Part of a small language model's weights.
Size: 16 layers, width 384, 6 heads of 64, vocabulary 8192, 31.9M parameters.
Architecture: learned positions, biases.
Training: a variant of Adam for these matrices, 585M tokens, 8933 steps.
MLP neurons of a small language model. Each row is named by its layer, matrix (up: input weights) and neuron, and shows model dimensions 32-159. Each number is 500 + 25 x the weight over its row's rms, rounded and kept within 0 to 999. Numbers have three digits each.
After each neuron's rows, "fires after" lists the tokens most often just before its 100 highest values on Wikipedia text that the model never trained on. A number after a token or word is its count.

L12.up821:521499479512473485482492473508503444534500542514493473496513490518535504493476493487458499506486483517484522513443529480524476512466516528507494537555480499472473508521525479498500503556532497550494536444519549493473522516484522536535488463481513510496489496444510484532500485498460562529498479504493516504543509478506503518461535506489511532529485502498522494530499476485465501492479
fires after: " was" 28, " were" 9, " been" 5, " is" 5, " are" 5

L12.up979:507551495513507499483523489524526522475482490518472495490529472497487502561476539514471513546506479514496490479448483504525448511483507486510520517489501535493461508528481528490509519520519509497474514489525458521524483510517460518560470544498486481479512485514510465520499458468541491462521559472530499522475499448471479510459468498499555488533480502467508494482501472526491504513515
fires after: "\n" 53, " B" 9, ")," 4

L3.up1070:441539489496476500506506477451523517483493518475480518534488453494473480507485496516483504526483498544513516524538508501516549483488491541491544542519527510485482515496493440473497499502488504524485503481540500506505493502482507504499486525601487441513454456497501520493495485502502520491483487540502470513497497473516498501474491544511501484505514443449512543496523511486505529481525
fires after: "\n" 28, "/" 11, " '" 7, " \"" 5, "(" 5, " “" 4

L3.up1050:469543470536498513480481489490520468479423489492460495473472530488486515509566470485491514499482533490483518513534500507497480471483524502494510505500552496485488508528498495514490457504528524514490555473491510548502474497495468499542509480509458490508514493484500499519487490505515496503491493505487522482448450511468475484488500479484533505561472471526498529533487528493498503498504
fires after: " |" 89

L3.up355:471498500537487476502517504524514458489469492504466527482499493481497489508560496533470513514505508517501503514475495490497492464522518491480480508508507510484485502521415479488497462523511505510479573499526522528527503493520520490531492466517486508521520472458512486546481580506467543480500500515483542495427463537485511507473506465501552505555469509485489507534495496491479504483492
fires after: " |" 60

L3.up32:495504477499483471509465515470524503460475516495484497519484495498519503525513480483517492493500470493487494526535509469474537495477506459490492496514508476492504488518459458515494512523533548497511493453502607522488494478493479514477518475527484529507497485472505483503447465499507524499508540446479464523477498516446516548465473504525510506500511530474529514503513473494497509501478
fires after: "\n" 39, " Year" 8, " Club" 4

L3.up878:462473493507498456548483459481504477489484519441486521514475506492440488551529465444492494536499467539474515491491474429540525512502476557488521506476491482506467513482455452510474493507473491516508523475522491527530485488506464530512514503497467475531484467440496515489511493541528510539507512491544520486465486485509464504491466518507528495498492472479467501509500485496497477520526
fires after: "\n" 42, "|" 13, "===" 7, " |" 6, "-" 5, "==" 4

L2.up544:521539498493468493508453485453516474483487498477480519510456478466539490542501480465480509480520454519497519550497500485495526458535495586485512537460486478441486471502461481484490494515489525515498529468518543506490492479489491509507485493516515487483504472487517469510499479513468531515496509521482495498497527531484487538482506494530545549501479452477546558519537479494510531528477
fires after: "\n" 47, "ure" 4

L3.up404:513493502519501479522463495457510462502515489526514508473453501497496509519520490483462495492476421488519526541500502511522517515483457539476486543541521505478489488518491463516483498538480571512535520428487535502463481495451480534480524498485508504494528482481515501490500492481483520502471516470507490521503551470442529506483496469530491506496483503481530499462535477510499483517511
fires after: "\n" 43, "|" 9

L3.up1148:507505461506479503508484518463492452482512489493464519496479506493522480570515469507513492500494469471538535536480472522480528500476523496489502544462520490480494478500502517473457517509436511496531496478483552454473482492526486526506517511494489491530552497500502498471492513513522514499511470511522526446502490516466497505513479500521523494509483491484535527525503501492487474524483
fires after: "\n" 82

L2.up197:503507492513517494434486506476485483487456512507484495466465491490537483519542499483506510534530511500502503514523555503462555491483547508483503522486517492462514490533475511522506462513507545512489532475501555555491493498489433497520494467510472503510500499492525517518469496497526526473519482483509508465505476530481470535493481428508506497516473465499516520507529527490479493475481
fires after: " |" 69, "\n" 4

L3.up1206:475495470533463474487485492482489457479499484476501495532468485487499473520561483510475504534530486508497538550495493498506529482465572484495506540468524453469461468495460449514487490519475560512494521466515574502489508500513476516513498452498511482483541483478513488527478532515479528496520517484479528502544476480502490543477478490523522517522484493462518513540530485520472483491482
fires after: "\n" 29, " |" 24

L3.up1164:448513491521479463467483488491511479482477496487456512483444502491496496547525464494506499535474470506497538538507504486482491467550544481497547522538514532478500477481437502501488483504469545510487521478522526520458520478475478507552478466513509497493498507486507494496479465501482549476497515482452547471534505532469506501476501485500519504547496472497504518529523503484495522523488
fires after: " |" 38, "|" 10, "-" 7, "." 5

L3.up193:486557484489510479449543502507486532466488489485467469504493478487523467495521469462512494537506513556505491496510502499491488483541506452486480499509521516477496507503442507478533499494541469511471495481528472541513534487505453520501486482552498507500521472532517552514482550485486478450511508506486442493490513547446503526492463467508494505511515523522510509548529491511506503490498
fires after: " |" 25, "===" 18, " ===" 11

L2.up1037:436508479481486481534505492487538478501471539480509545472468512475498502532496485485466510505491497509463562515499516492515502482502510514463530529481538518460483519508459516491472491492528506476504505464510512529501518514506515501525513480498500488499515489522513475523520522508508533543449513468459489473475471512481486504460529473477503502506507498491507523539486540485511472506462
fires after: " |" 66, "|" 4

L3.up960:519502492497490513521488497464494438443495512543444526492445477487521508544519507517492516509523528515470584535494522489532498485463474500503524521499536485474529517519511481483497450550474534473540538493506525547488499487493481501522514471506524487521494483468528487514481505491485495530459513452468502462475504486471502543492511453511514519500478490496501474517518544488488487521509
fires after: " |" 29, " 0" 13, " " 10, "\n" 4

L2.up1464:482543533502500463473482502458488447501495513497436487523475457496533501557502497484511500492489456519475522526527509526481515533512490541532532512478526485510497518508456479454494491549467495505553495496556557475498544484481476500509501509479506486490520499513501498519478465506510498508493544456478462487507523498463516523468487502521512504516481493421555505494504497519484486525490
fires after: "\n" 60, "dale" 6, "'" 4

L3.up1400:488513454517465446471480503491497500494489501468479503476463509477536489534527479492488526520539469482502506558506467472509503492475519514491516521481520475454498489536500477484486465513476553477506567493527542498474471489522486502531509476516493508497527492489515513528459467505518553500534474472467543473498511503479484550497516484522533521488493516485489530538532499522499477510495
fires after: "\n" 72, " |" 9

L3.up432:489516464514463480469456489490501463481508559502472535488462484470501512497531477474509496540507494496478544523479483513529514453502529525500520503493513491420480489512495492515470485515478545498491517487519524533466488464521479491506471429494491457502490492487519465460495524505483521517478505497465505471487472505475510518460492480483535523507440475497532542532507529513470520526485
fires after: " |" 47, "|" 17

L12.up1003:505494519506426501476504526521512508504449503460515538456460483521459463502486468508521497526527500523483448575522474487508487469498500517526519516486560505442494470465488486554496501512482514492497533459524525540503535492519485522481494488498508496489469473498522498482509538527472506502487525458454487505488503519490478494448522529481514461502509497453520480482494491529510497537468
fires after: " on" 17, " (born" 10, "On" 8, " for" 6, " a" 6, " to" 4

L11.up1038:509499511506505481472521499483478456494454497547467527483504490449498521513494491468454533510512530509467520504483495461497470504465519464459534534521559525458468506567498481506473491501523487517440496476523555555465497501489496504532513460524503519522497542513531491526513511496497473513473504472479481509517468471510527478468506483461531516537495519514483519462512481496515503486497
fires after: " |" 68, " League" 7

L11.up59:462501500530496462495510477472473439510503494566498525480473506494559513559473473481509502524506495507517484543493466486473508462467530468489531475470534467447502504477530520483481479531519519503532515537488474490468535514499532502467501522509524519508533515501500498500506499503501525490479498522461470506518468521509536459461514486501511502536484539475503510517511479512453475519492
fires after: "\n" 72, ")" 11, "|" 5

L11.up408:530518490575461496527530492459564514472505511524494474481446525448511502502487507532493508467544516473544492517492455474518468504496548532513497513483505466494486448500510487451441470479468498512465533497503473529487480512542507501506457452483549469477496489504495499502491499508500532528478491549478524524521465508529491483513491538460487527497531527506481481484480506489499526515470
fires after: " f" 17, " s" 11, " F" 10, " m" 8, " (p" 6

L3.up55:526525482509510510486460472482520469496502520511471511472479472494493495512476478476482497504484463534527521495508526477503518521496459569470528532505498486472517469510504468503476522579487530502552536496556515521516514492475491509492524520500526472519484501494487482505492474525524505499497488489503478520544510515501507533472497523516527513486513488500480501500522481482511529522482
fires after: "\n" 94, "|" 4

L12.up838:511485487522443451489502537484553511476514557481493495504495475513465519500497500508505553535530471513464493497452468490549490514522514561434465519526508516543477485511484465484518485477503532537498486511514488498487507502521448509529432475497547502520488497510482535527506518535482460524497469514491520527494420513488464496467492495490508488497431494504533456539487562480473484509463
fires after: " on" 35, " (born" 8, " On" 6, "On" 5

L3.up1438:486506507493481439460495484511499489488503487531496506528481475482483501515498523446480481495463469515536517493519510532514549518519475528489520514490522477477485532504460489510453507545470466564528535464525522494491570506489508505494527518532506458508432503466501480484517483504471502492489550491503512535495521492479517506496492509476521518514496476510526512467540551498492496523502
fires after: "\n" 41, "1" 8, "|" 5, ".." 4, "6" 4

L3.up1191:501488486539509454481475504528538443452509473496478486461464477494527464512484462469470489517490497534522524526541502474539546499451528507488489554502535492508523491534483486493450501545532514518511503473555551483458490462477465502491513486528464525501498505485494507508482476512486527471481550487455481530457505525499495529498495499504534481499482438477515515502550464509476514548470
fires after: "|" 34, "-" 15, " |" 5, " A" 4

L3.up850:484487525499491475485485478553495481481500488517499521473482478484570497505529467474495501482536467510503462477500483472513500504494535465522516538497486454488500536485451479489532497551483562461494531544557528516529521469490496508490551497483487561520515503467484475519503522518531493481521611513494504499507503449512489515525502500505514503482506530503489495534504447514487492466513
fires after: " |" 39, " Notes" 7, " to" 4

L3.up282:525542471516462488477499527507469477500507495520469498497459497523521500588479476507503506482454455438529505507477458485501567519484512472513485503474517491508482478504497505486457524512488489498503499482491519463468495493489451516499507509483495505511546510498492543476542498511519548475546490510503527475493535488504442508492494530536526497499493478465507497494505480499518501528479
fires after: "\n" 98

L3.up854:459515491492507516478480503479515489489503536516466504457479488489490511521499487488506514510461467510485517518492493512493484501447519456516514531486497479479473487507474445515441515517505561471499512478503581527499541493510505509527498485502497510492491481477506498504494502523500494510460529475485487553508483460443547538470503500498515516498485544487508553483511532518508504501485
fires after: "\n" 73

L11.up1444:501517495522486490490512474550487454491499492506466512491470502489531498512508509491527527539501494535531519493518477471490493482511507527525472473486528532472499508501493544488491465482528504508487505537485473496489524511519525526502481478532505516493505495515465476500540519524473505484539503520459519529483518496519524497453485489485540500551437537483497479512519470519493483510453
fires after: " |" 63, "|" 5

L3.up607:502470453499467493519485539475505494499499491517473506492464501507508487582505448523527516501505501477471510531509457472480549496476554501454495546467527492461485484491485487495437493508501520466487523492514514486463509490535470530489499502534483515519546472506514514493510513479505523495517483492503472480456500502494450519475513503506536513518527452468496522538501444524493483523471
fires after: "\n" 50, "|" 41

L11.up903:486565487518534493533490548481512489526471498486484503464515468498483477528505536523511555472552514518523469510484491487546525533471538479492489526520499540480504537567497481521492523509478521493493499501491512478512575517521499536512477458532457489484512498535482543483478475488526545524486507500511498531490523528506492499478470493493492485504523509468477480501493465534475514494464
fires after: "\n" 27, "." 24

L3.up1095:476521484522476486467481503482505483467478523481449493493428478488510511521534459511465521517520515494503550531564465493504470491483539504497534499481510484480513494513464500499528467492493503485490523461563493522474496494511471506522495481481489485515537471512511507500442544509484531489512487490527533447477469532518474513498492488514508512529488514536504521540495507502498470501517
fires after: " |" 47, " " 25, " 0" 5, "\n" 4

L3.up1514:514498484504479488483515519508486467504523479521464488497475458505521476579498487472460506471442469477518513525525475531537549523467525474503493550462498475510485482503460491443484493513501481476491507462497522499454518484500485541498524514524490558508560520486477514486514521504487524483534498532494504477538501492457495508480513506551510536491492477478508502521521499532495457538510
fires after: "\n" 83

L3.up279:466545483522503522478463501487497462451446477489478478463434476469511494478542508466500511526523494502527559522511509480534488460485479513498505519562548494473501489517452485517482471482507537500501567470520539547486498494506503488535493456535481514480550475492505477528467537491487517488482485476477497489491495495465483513487501454502509502533465485546498515492514518457480495465502
fires after: " |" 61

L11.up101:536497506554494449458489469496515463563488498514488527492477469508539479519486535526495518555469466493508501511478492505520477503535488532492475543447540537506477496554528524498466508519527486491505531519494514531520503498522485506514504518471447504517533492476493529494511484470480503510443555498497489478542459462459521493477527492499556507517503487476514499504500503437490514569506
fires after: "°" 19, "′" 16, "\n" 10, " B" 7, "′0" 4, " (19" 4

L2.up833:486533542494478489503480487486521486482515487586466485467455507488488456513503487465516498509494468505522519554524519513530489484493501543489511532484497495474510481505477466488441492535494507452516509471527532505504506522511489488532519493516472504516480496495518504479524491519470550493500502527490466468522464546472542513458496506531530528485478475489555542487525506491516528574483
fires after: "\n" 49, "-" 10, "ure" 6, "|" 4

L11.up34:497536498527465487521498503457528423485499531516478552522495451475515493512499469535487517540529477531523498477469459480484498501507485539499498497488518532484489474522462470501504490509494493485547525460507520527482460500458511496489506492502508456520512494508537511482490482504504542495500520529495496496506443535473526520461494513490572494523509495494527468520493491476509487507549
fires after: "\n" 89

L11.up489:493503526516500494481516503496479455485483520489493502549501551511461489541529464492494511516542536500483498489464496436513460495516508552469521541526543502479501502505491495525491521498496524499496545489521474480507497499499467492517478468495516506537532445534554467520500539489478504545444535503453542509480463520503511497460532492492535514492536506523481512457489552480482542510479
fires after: " |" 31, " on" 11, "\n" 8, " On" 4, " 3" 4

L3.up952:487525483520484476505495507448463490466474526453458518551493503493471506510530508443491500507484497503503504480471520497513523486481478514493521483509494519490482491516502443510470503546489536525535524463513486551502516478501501477518483499487480500528474480466515487477511472543540503530445501496523512505445526464517517510492482475481532498523474461456508532463496497472491489470494
fires after: "\n" 54, "-" 5

L3.up1465:544516480498482491499447518464508499429491459512489461474479496496544516511504510513507504496510471521479517527487498451515546503505475494488480542526521483491481446539500457518500504567517522491505511514529571522507521474504478493486505493491469488489530498516505515473526449501498533550474530496445484530510529474458457535475480509545521495495482509484531535453510527489488500530497
fires after: " |" 38, "|" 21, "\n" 9, "The" 4

L3.up1109:476521479511492497517487471508538418481501512490473490480501497465502522493513452508492523467529509551531504527518464463548480495499508483503484498510510534472475484528468479489514474496490492470495507521561516571506509512511485501507511483501486467529545445492487484513472547507490539533508497494471530484468484523511475502488503535454524485508480539503502473543511466488482465508516
fires after: " |" 63, " " 9, " 0" 8

L11.up621:446536487496506461497537541505481491477491500476488452448521517442512520487493514493517501553508531479456472455507537530490503503486527491498462518511506512460469472507484506491514516545484540502485500517513488468512558497523448511510506405524470446470488528493550533536484483483477552516500490534470479527498502494525528507509490537527485502488502503486505541463502536508492481528502
fires after: "." 27, "s." 12, "es." 6, "e." 5, "\n" 4

L3.up265:461519489499505459517460496501506427442501497478527472476446480491488515535562483496488508527502469475503534501516483494488492483468524500508514508507535482483454516520480448483476496529509530488518549461514526497480497480494460522527525488527468491498552492466507490546493540525486525524520492443479475463488480505436497526464500484524531502496478489485490523511510483446508480505497
fires after: "\n" 42, "|" 13, " |" 12, "-" 5, " " 5

L3.up1321:506497492525471448508479495504500466472490531518487527521476501491493484533533457500494503485513498542482493535506515489522541505486501507487496493513503487490495470510520452518471493564510529488490514491498547517511511468509464536505529473479480540534509483467500481484480503512512557505510498463460480547454511482465487537454513506507525488495504514438492506523513460505481521538486
fires after: "|" 49, " |" 44

L2.up144:501579516493497497480479519500501464469494526526479490488476488491515505548500500478530505518483451510481524517507507523492501519481482508510517517512504497501516473504498490517493502538503466493531522498518556500493545475507491506509518502475493497529504489516511496477509459506511497491510516483520461508508550525413523545471498495507533528475503521471513517488532527536503487526522
fires after: "\n" 49, "-" 9, "|" 7, "dale" 6

L12.up662:502458454511477513506477509505494463530499492504497485542507506491521517514484552480480495469502461495511527495476489490488475542468520544502493503478477479460509508504506459490483452440491488483467511533522553496508498482446503549542525452451504503549508520466523542519524517480495535509527491488469489497469501500442456473489517519500499558528505462504502507478498542510470509521520
fires after: "\n" 50, " is" 14, " |" 11, " was" 6

L11.up354:486473469483477519456489506513495475501500485554513482489500528463509462483454521502487552551498510501463527494560493451501510496484548509530497491505513533514495512515447515489440505483518497498466518488457517518536490497495501498559456511489539531549487530492493523517462489495494489509492511521461548492490492499492544522507515510479529539566527541508495489501482489529482478496494
fires after: " |" 40, ";" 11, "|---|---|---|---|---|---|" 4, "|---|---|---|---|---|---|---|" 4, "em" 4, "|---|---|---|---|---|---|---|---|" 4

L3.up150:508517506525495424480479497463509444473506484515477507539453458481506482563511491467512498474444417486509531550522518523501532501488506558481495484551545505476448490519472443469481505527508538515512507451502508503443509492471481507508499494503550508480512481504499490488505484498487496450497518498447521507472515489485499533493483485518515518507474487480529538487543523488510521539484
fires after: "\n" 46, "-" 12, "|" 5, "=" 5

L3.up116:469509493552491487466485482479503470451449527483490488504477469487502512515550487488495507501499492507492524554513506488515500463477537498484534504507481464469481492489464487525475466503501544498483532470503565534488520493482483518557475472533510522484520472478519472517468532511474508501496498490490484499490513480474496532470491455507535501502462505487482517478528504514463471486483
fires after: " |" 72

L3.up689:508521492519478474505504491466522428500531530526513513513491514487557458563508460510486513472496453516496540522504499522483514500487509531506567492483510508499508483511522473460501492543467521483531496483528554504480499502503502526523498500528538516502452531472500503504505509515499556512508519517490518458531534530496545508479502514522533479496478490463501519511541484511515497567486
fires after: "|" 31, "\n" 30, " |" 7, " She" 5, "et" 4

L2.up685:509501499528481478513485489482490462459498490567473501466449504464516502559516498522505525493522503504533506585518461513472523498461523519491495520459518507476483475517480485488532472506506512517492528500530552488485503479512493518514530477484493482491512492488494499542480504489505532504506503530527492474474489498467538533457506526518559517495474504461519544522516490547470507558480
fires after: "\n" 38, " |" 14, " =" 5, "===" 4, " ===" 4

L3.up232:503509496516476493524485480510522437462522480514454488493496511494513491505510465532452505512507490498484520535512497456511510510451511510465495496480519522477494496523484473475489505520480533478524520485539521489475477512484485504486518516501516488540491477490483473496483544521541578491495497525512504420507472528494501494459514524492518484477493492495498508538506516451516477535469
fires after: " |" 43, "\n" 24, "|" 10, " 0" 4

L11.up1286:479489461472496478496457515494544437516494505537511515472474460477524486550508523497494531496484485507556514488498493470521521498499509501522526501521481472470457503510480505484543480474512506494462510508536446526512542489469474494513496476519525458513530478530495506508481492486515493517507554518499462491522494478495455554459437466504510493485476520505485502481544483499511475509492
fires after: "\n" 61, "2)" 5

L12.up376:517534522522481466504506522514468459490519499516468491494493491504536474540540445478464520484483463517467498528504523500481528495476562529482490498504496536476499479463481508479523492549532565480495529486514518483523518464458484492507481540523554527513525504462492468498477520467506516500514508521497525519531514519489502482518468473497519461505499486441466484537514490522470481507470
fires after: "\n" 35, " |" 26, "|" 7

L3.up678:492519467527492497498476494509520496467460518499468479462457459458508490477526503532465507506503534507503564498527491488484511458477526515515512496506528496467502524534465502508470451517473526467488549438523506534499500498524508492526470464546532505507511488478507481548481544507468520474493490511493514488460489492470469491470510487487528502548472478525511537523490551481488495466505
fires after: " |" 72

L11.up154:486498486504457465510516517520540488485466510510464485472475505472512461472495463491480510545483522516491513522494486510507491485517506506516525531519493476503476503485480456504511489518528534525505565479540533533504519470498501458505527505511503508464501471461522478468494521501492509503498483500456478522521507459515509515455495470473537474518478497507518509502546486492488522510522
fires after: " |" 44, " " 6, "°N" 5, "\n" 5, ")" 4

L2.up1273:480510484522482463433463486503510506460506538508495476503482465489531485517521508476474511533525476501491503550499508499511524495504524532507547506507525509473461523519473470512501487506521575489483502493529505488469485478540487508552498497500515499481489501507497507539472515502487536532527507475439508511540497514528497500496496481450500538500466487519495516539537490519514488496524
fires after: "\n" 38, "." 11, "-" 7, "s." 4, " |" 4

L2.up1012:450477483522450452498475478505514478458487489472483475485438491492472491533579480467480517533515476503486517532516510490506500475477527510497537532505572495467457516520429518493501472524511535499490537472521511513458485505506488495502504488509518500498518466501503521509482558496508523526524515501489535486497448489501445490486495509503497499546490494511473529552507476485495478521509
fires after: "\n" 93

L12.up1071:452544488534499490487529528502476454475502466489444500471495469458518482503511500441499495494497496511474510494491472502475516469484530498500529513474513494498484467462500516467498491469537498509477487469508508458472497451471466517534513515499517497563501551505491492465496503473476466506496488516496464482548511515502508475503464507515478520502483545508515520534473476487443500536495
fires after: "\n" 39, ")" 8, " 5" 6, " 4" 6, " |" 5, " 6" 5

L3.up1499:509506499521496513508528531497486478510511477499500516517479487515492521559501460504490516495468483479544512528482501518473550508455532470505496512522544492461491479526479514482472486483486515496492497462461544472470471504490495517494490498505524499488552536497471500504534510525498532477522453525504527449498508505473522485503467493548504507509482486489500524504508510495495480544477
fires after: "\n" 87

L3.up1094:487536500519500490485480487496507449459462517496493517518445466493493545490531439492460516509536513503466546514504521494474531491523519524486527533472530484459483521549497478496492485503493534507497533489532509521513483508484488505507499485516453473501520470476515495541472564492478528532493496502487512471434488518484478496513495468480513480558479491487505514533491483481489488515525
fires after: " |" 42, " 0" 7, " " 7

L3.up257:491493505511490474485495512455481454485512470518472491493479468506511492624482478481508489485484433483518506544549494506491548500508537503494550545479521493481503501492463524477501500538536510476496505479541526478452519453474478511492535516533495506517513520485497533489529473507534503494502517502521471467549489503457485505473509509509506500479496453438499534492524464524498494565488
fires after: "\n" 80

L3.up858:455484479520499488477488492495502525491441508503471561461480478476510482531530454467497509483557501491482530511545534480491482469535498511484495512491522486465536509528483495509471475507457516522496538457527482545457478499491449506503487475514489554512495498493515487528465510494510560498505498473482483488469461517462493522500504456468522505542480468456492515523485498475494523496497
fires after: " |" 82

L3.up287:481492478494457490458465491511521509480464537468490491469463499495504499527536475462487512518512492492479501529506510465482475474495544497498546554434555489482453509533475456519476496516469508478474560481524523516492512493521477502523515497502470495489512467495514512505496523504503488520519501517502499509498467489477485528463516500489531491528490489442534526570535466525525503509497
fires after: "\n" 52, "|" 8

L11.up1168:498521514502479468503496546457510465451482483487492564530469484501498475542492491508509516529537482554488519471516485480499461454533520486485477499492516515518477527463453452498505524486486495514508498455479543478536490475536505559490522490482511530560499483480488511487456458527500506514471472527483545507469484522460530469471518462540536501511487488489519501525489512511480475484501
fires after: " |" 30, " the" 14, "|" 10

L2.up341:498490524489488502467482507499525477451503497510485481479459496493518481536505499513518486494458475499470475546523514473543542479486497511528466514504482520492512435485475430521447529524508537500526491485550586477495506477489505533519495499471505476522451495492523521483505512491485517468522527517524494511520476530467519547448484497498501495488519527465524522472545517534501515525469
fires after: "\n" 64

L12.up1189:503526471492452497490506501509505453528505491555484525515488523474502504514507515471481533512544553518486517491536486465508505500496557518568534523525523476477516513509472466492488509484503487496447511464521491506468492543519494517538477535514528508491524520507509453508533547485493508455520516511460495507487486492514529519503540511488504506526494521507480499523530493494486507462423
fires after: " |" 33, "|" 32, " September" 5

L3.up1427:483530527518480474519467487516500433466491468526437481518489485503540532523507505519488502511497504533472526498526505457541508512511491496485501482485496482485508503475454458479508512513495504492495525489591509520512516473478481513511516508487472509523518518478493487495498498516501516490510530485463494496506497536445478487485502499507519501485493492491456534550518480489498494530475
fires after: " |" 48, "\n" 19, " " 14, "|" 11

L3.up989:518488518517483443531491494484508484469492492515489499494465507511475508532503451530499490489504477492522497538503462484502551518521522530485500554490509480501490481517491479471490485526442559495500511483524544494478518490491441517502549492505462505516526513478504502506488465514499536491537540519467474472496485508454489522479519526535489518487481516503504508509513451503492499528527
fires after: "\n" 62, "|" 23, " |" 5

L12.up108:484529506513472513451463475512498500525501497468484534531495466503525481504486530473490527529497495514534478478494479470499526523472475549506550495470532492508492525540522474462508501503496485519494528513528512460484520502494525493495492555488495481532471511479482510510497507492524523491507545493481494513528505520447482468421460479527515517514473469479502536483511483513524499512513
fires after: "\n" 53, " (" 8, "===" 6

L3.up7:501480499502460432490511502446512528476506497491510495538490518504459521576504500459497502524481446514518479501521520506461524504472548521503514538485541487489450507502488487486458495501543495496527484463510555493475499479496481529497522518522483500502477511488493542494487466506476500520500512477513440508531487539486501530432477503529504521520501462476520510512496520462504495539489
fires after: "\n" 100

L2.up1256:528550467528502483454458486503488503473486517468475494500454488492546494516516498456502499507484462489472513527484526500479532500470542532493508528486538525482496506533490499478517496515504577499509555544510523526444504489487467503533473486527517501516563456495489525505521515506502484493494488525515480485490498530511468518504486513537522507496478429498504556505542500498482478520508
fires after: "\n" 50

L2.up1285:470516469500516481470470510480510473501495506512476456481505469480504474544504492473502490497433474495518497521558499505444537505478497488492511508499512505513451452517488479498508511501523496486495496458492589475463534491499463505510522505500485488505525503496493540484501458478467513499505495508506437520490540526411512534446467501551515492509502473445548517514524503514512491547492
fires after: "\n" 56, "-" 11

L3.up1199:506498505513476481477512544444490467494503498495479463492482528489522531572493486499459503515489453478508518535482456509485529501451498525491505491475508524483508476521537496474457482508503514491533482496507514472449478463505471541500501491521491496491471495523500499491484520519536562476528479497450494489517508529495468516486501520496528496494497555437491510507501494517518518511507
fires after: "\n" 43, "|" 28

L3.up1238:508522511512476460503520530453489431490507491523464491520478538497519502576497487505543516504491464477552520525490451520477501510484522506471503485472523537487514476485526505482464492482537473484535492523522520492487470486510485528492541507521502482499503484506485506501536515506504498476492498473475511502523470571483476503464479518523533494512504510466539505544484479497524496501454
fires after: "|" 46, "\n" 11, " She" 5

L3.up46:468527492510479516514469488451539498488503510456470517481491484505503458510479478503454510508506496512526512516502461494521526481501487513439535527525529538509487508500510499458497492503491500525503513506527514510496498471473526508493478501542484477503454481496501488487495543529508557503480481533523505520468496531506456512448502525534520492492487433466490506464467538486507499454492
fires after: "\n" 40, "\"" 6, " M" 6, "–" 4

L12.up708:463514462528521508506499558495477522497492522556472494489505504490510483534503489456521481481502456500463535514490494493502517511481512486485559525499499467451494501487493489451518489521474487524500530477464532491515557483465485542536489554541506459545516543522521498467504479505518519485494493506497514479500453507473540497494465489511460484515469513452525506497487503499517513532517
fires after: "\n" 60, ")" 9, " 4" 5

L3.up570:484517510476507518499458475517496452460494480503461518506478476476484473480528481500481518500503522528482527482515493460550488483480533487517502529460499450501476538551505437465469499506446504482451527529534496523475535508519475498523491480512478511532518461490515496526485549479476508504476522501476509501453470488508445542490516491460494504507477451514495517543548485518486502476468
fires after: " |" 75, " " 14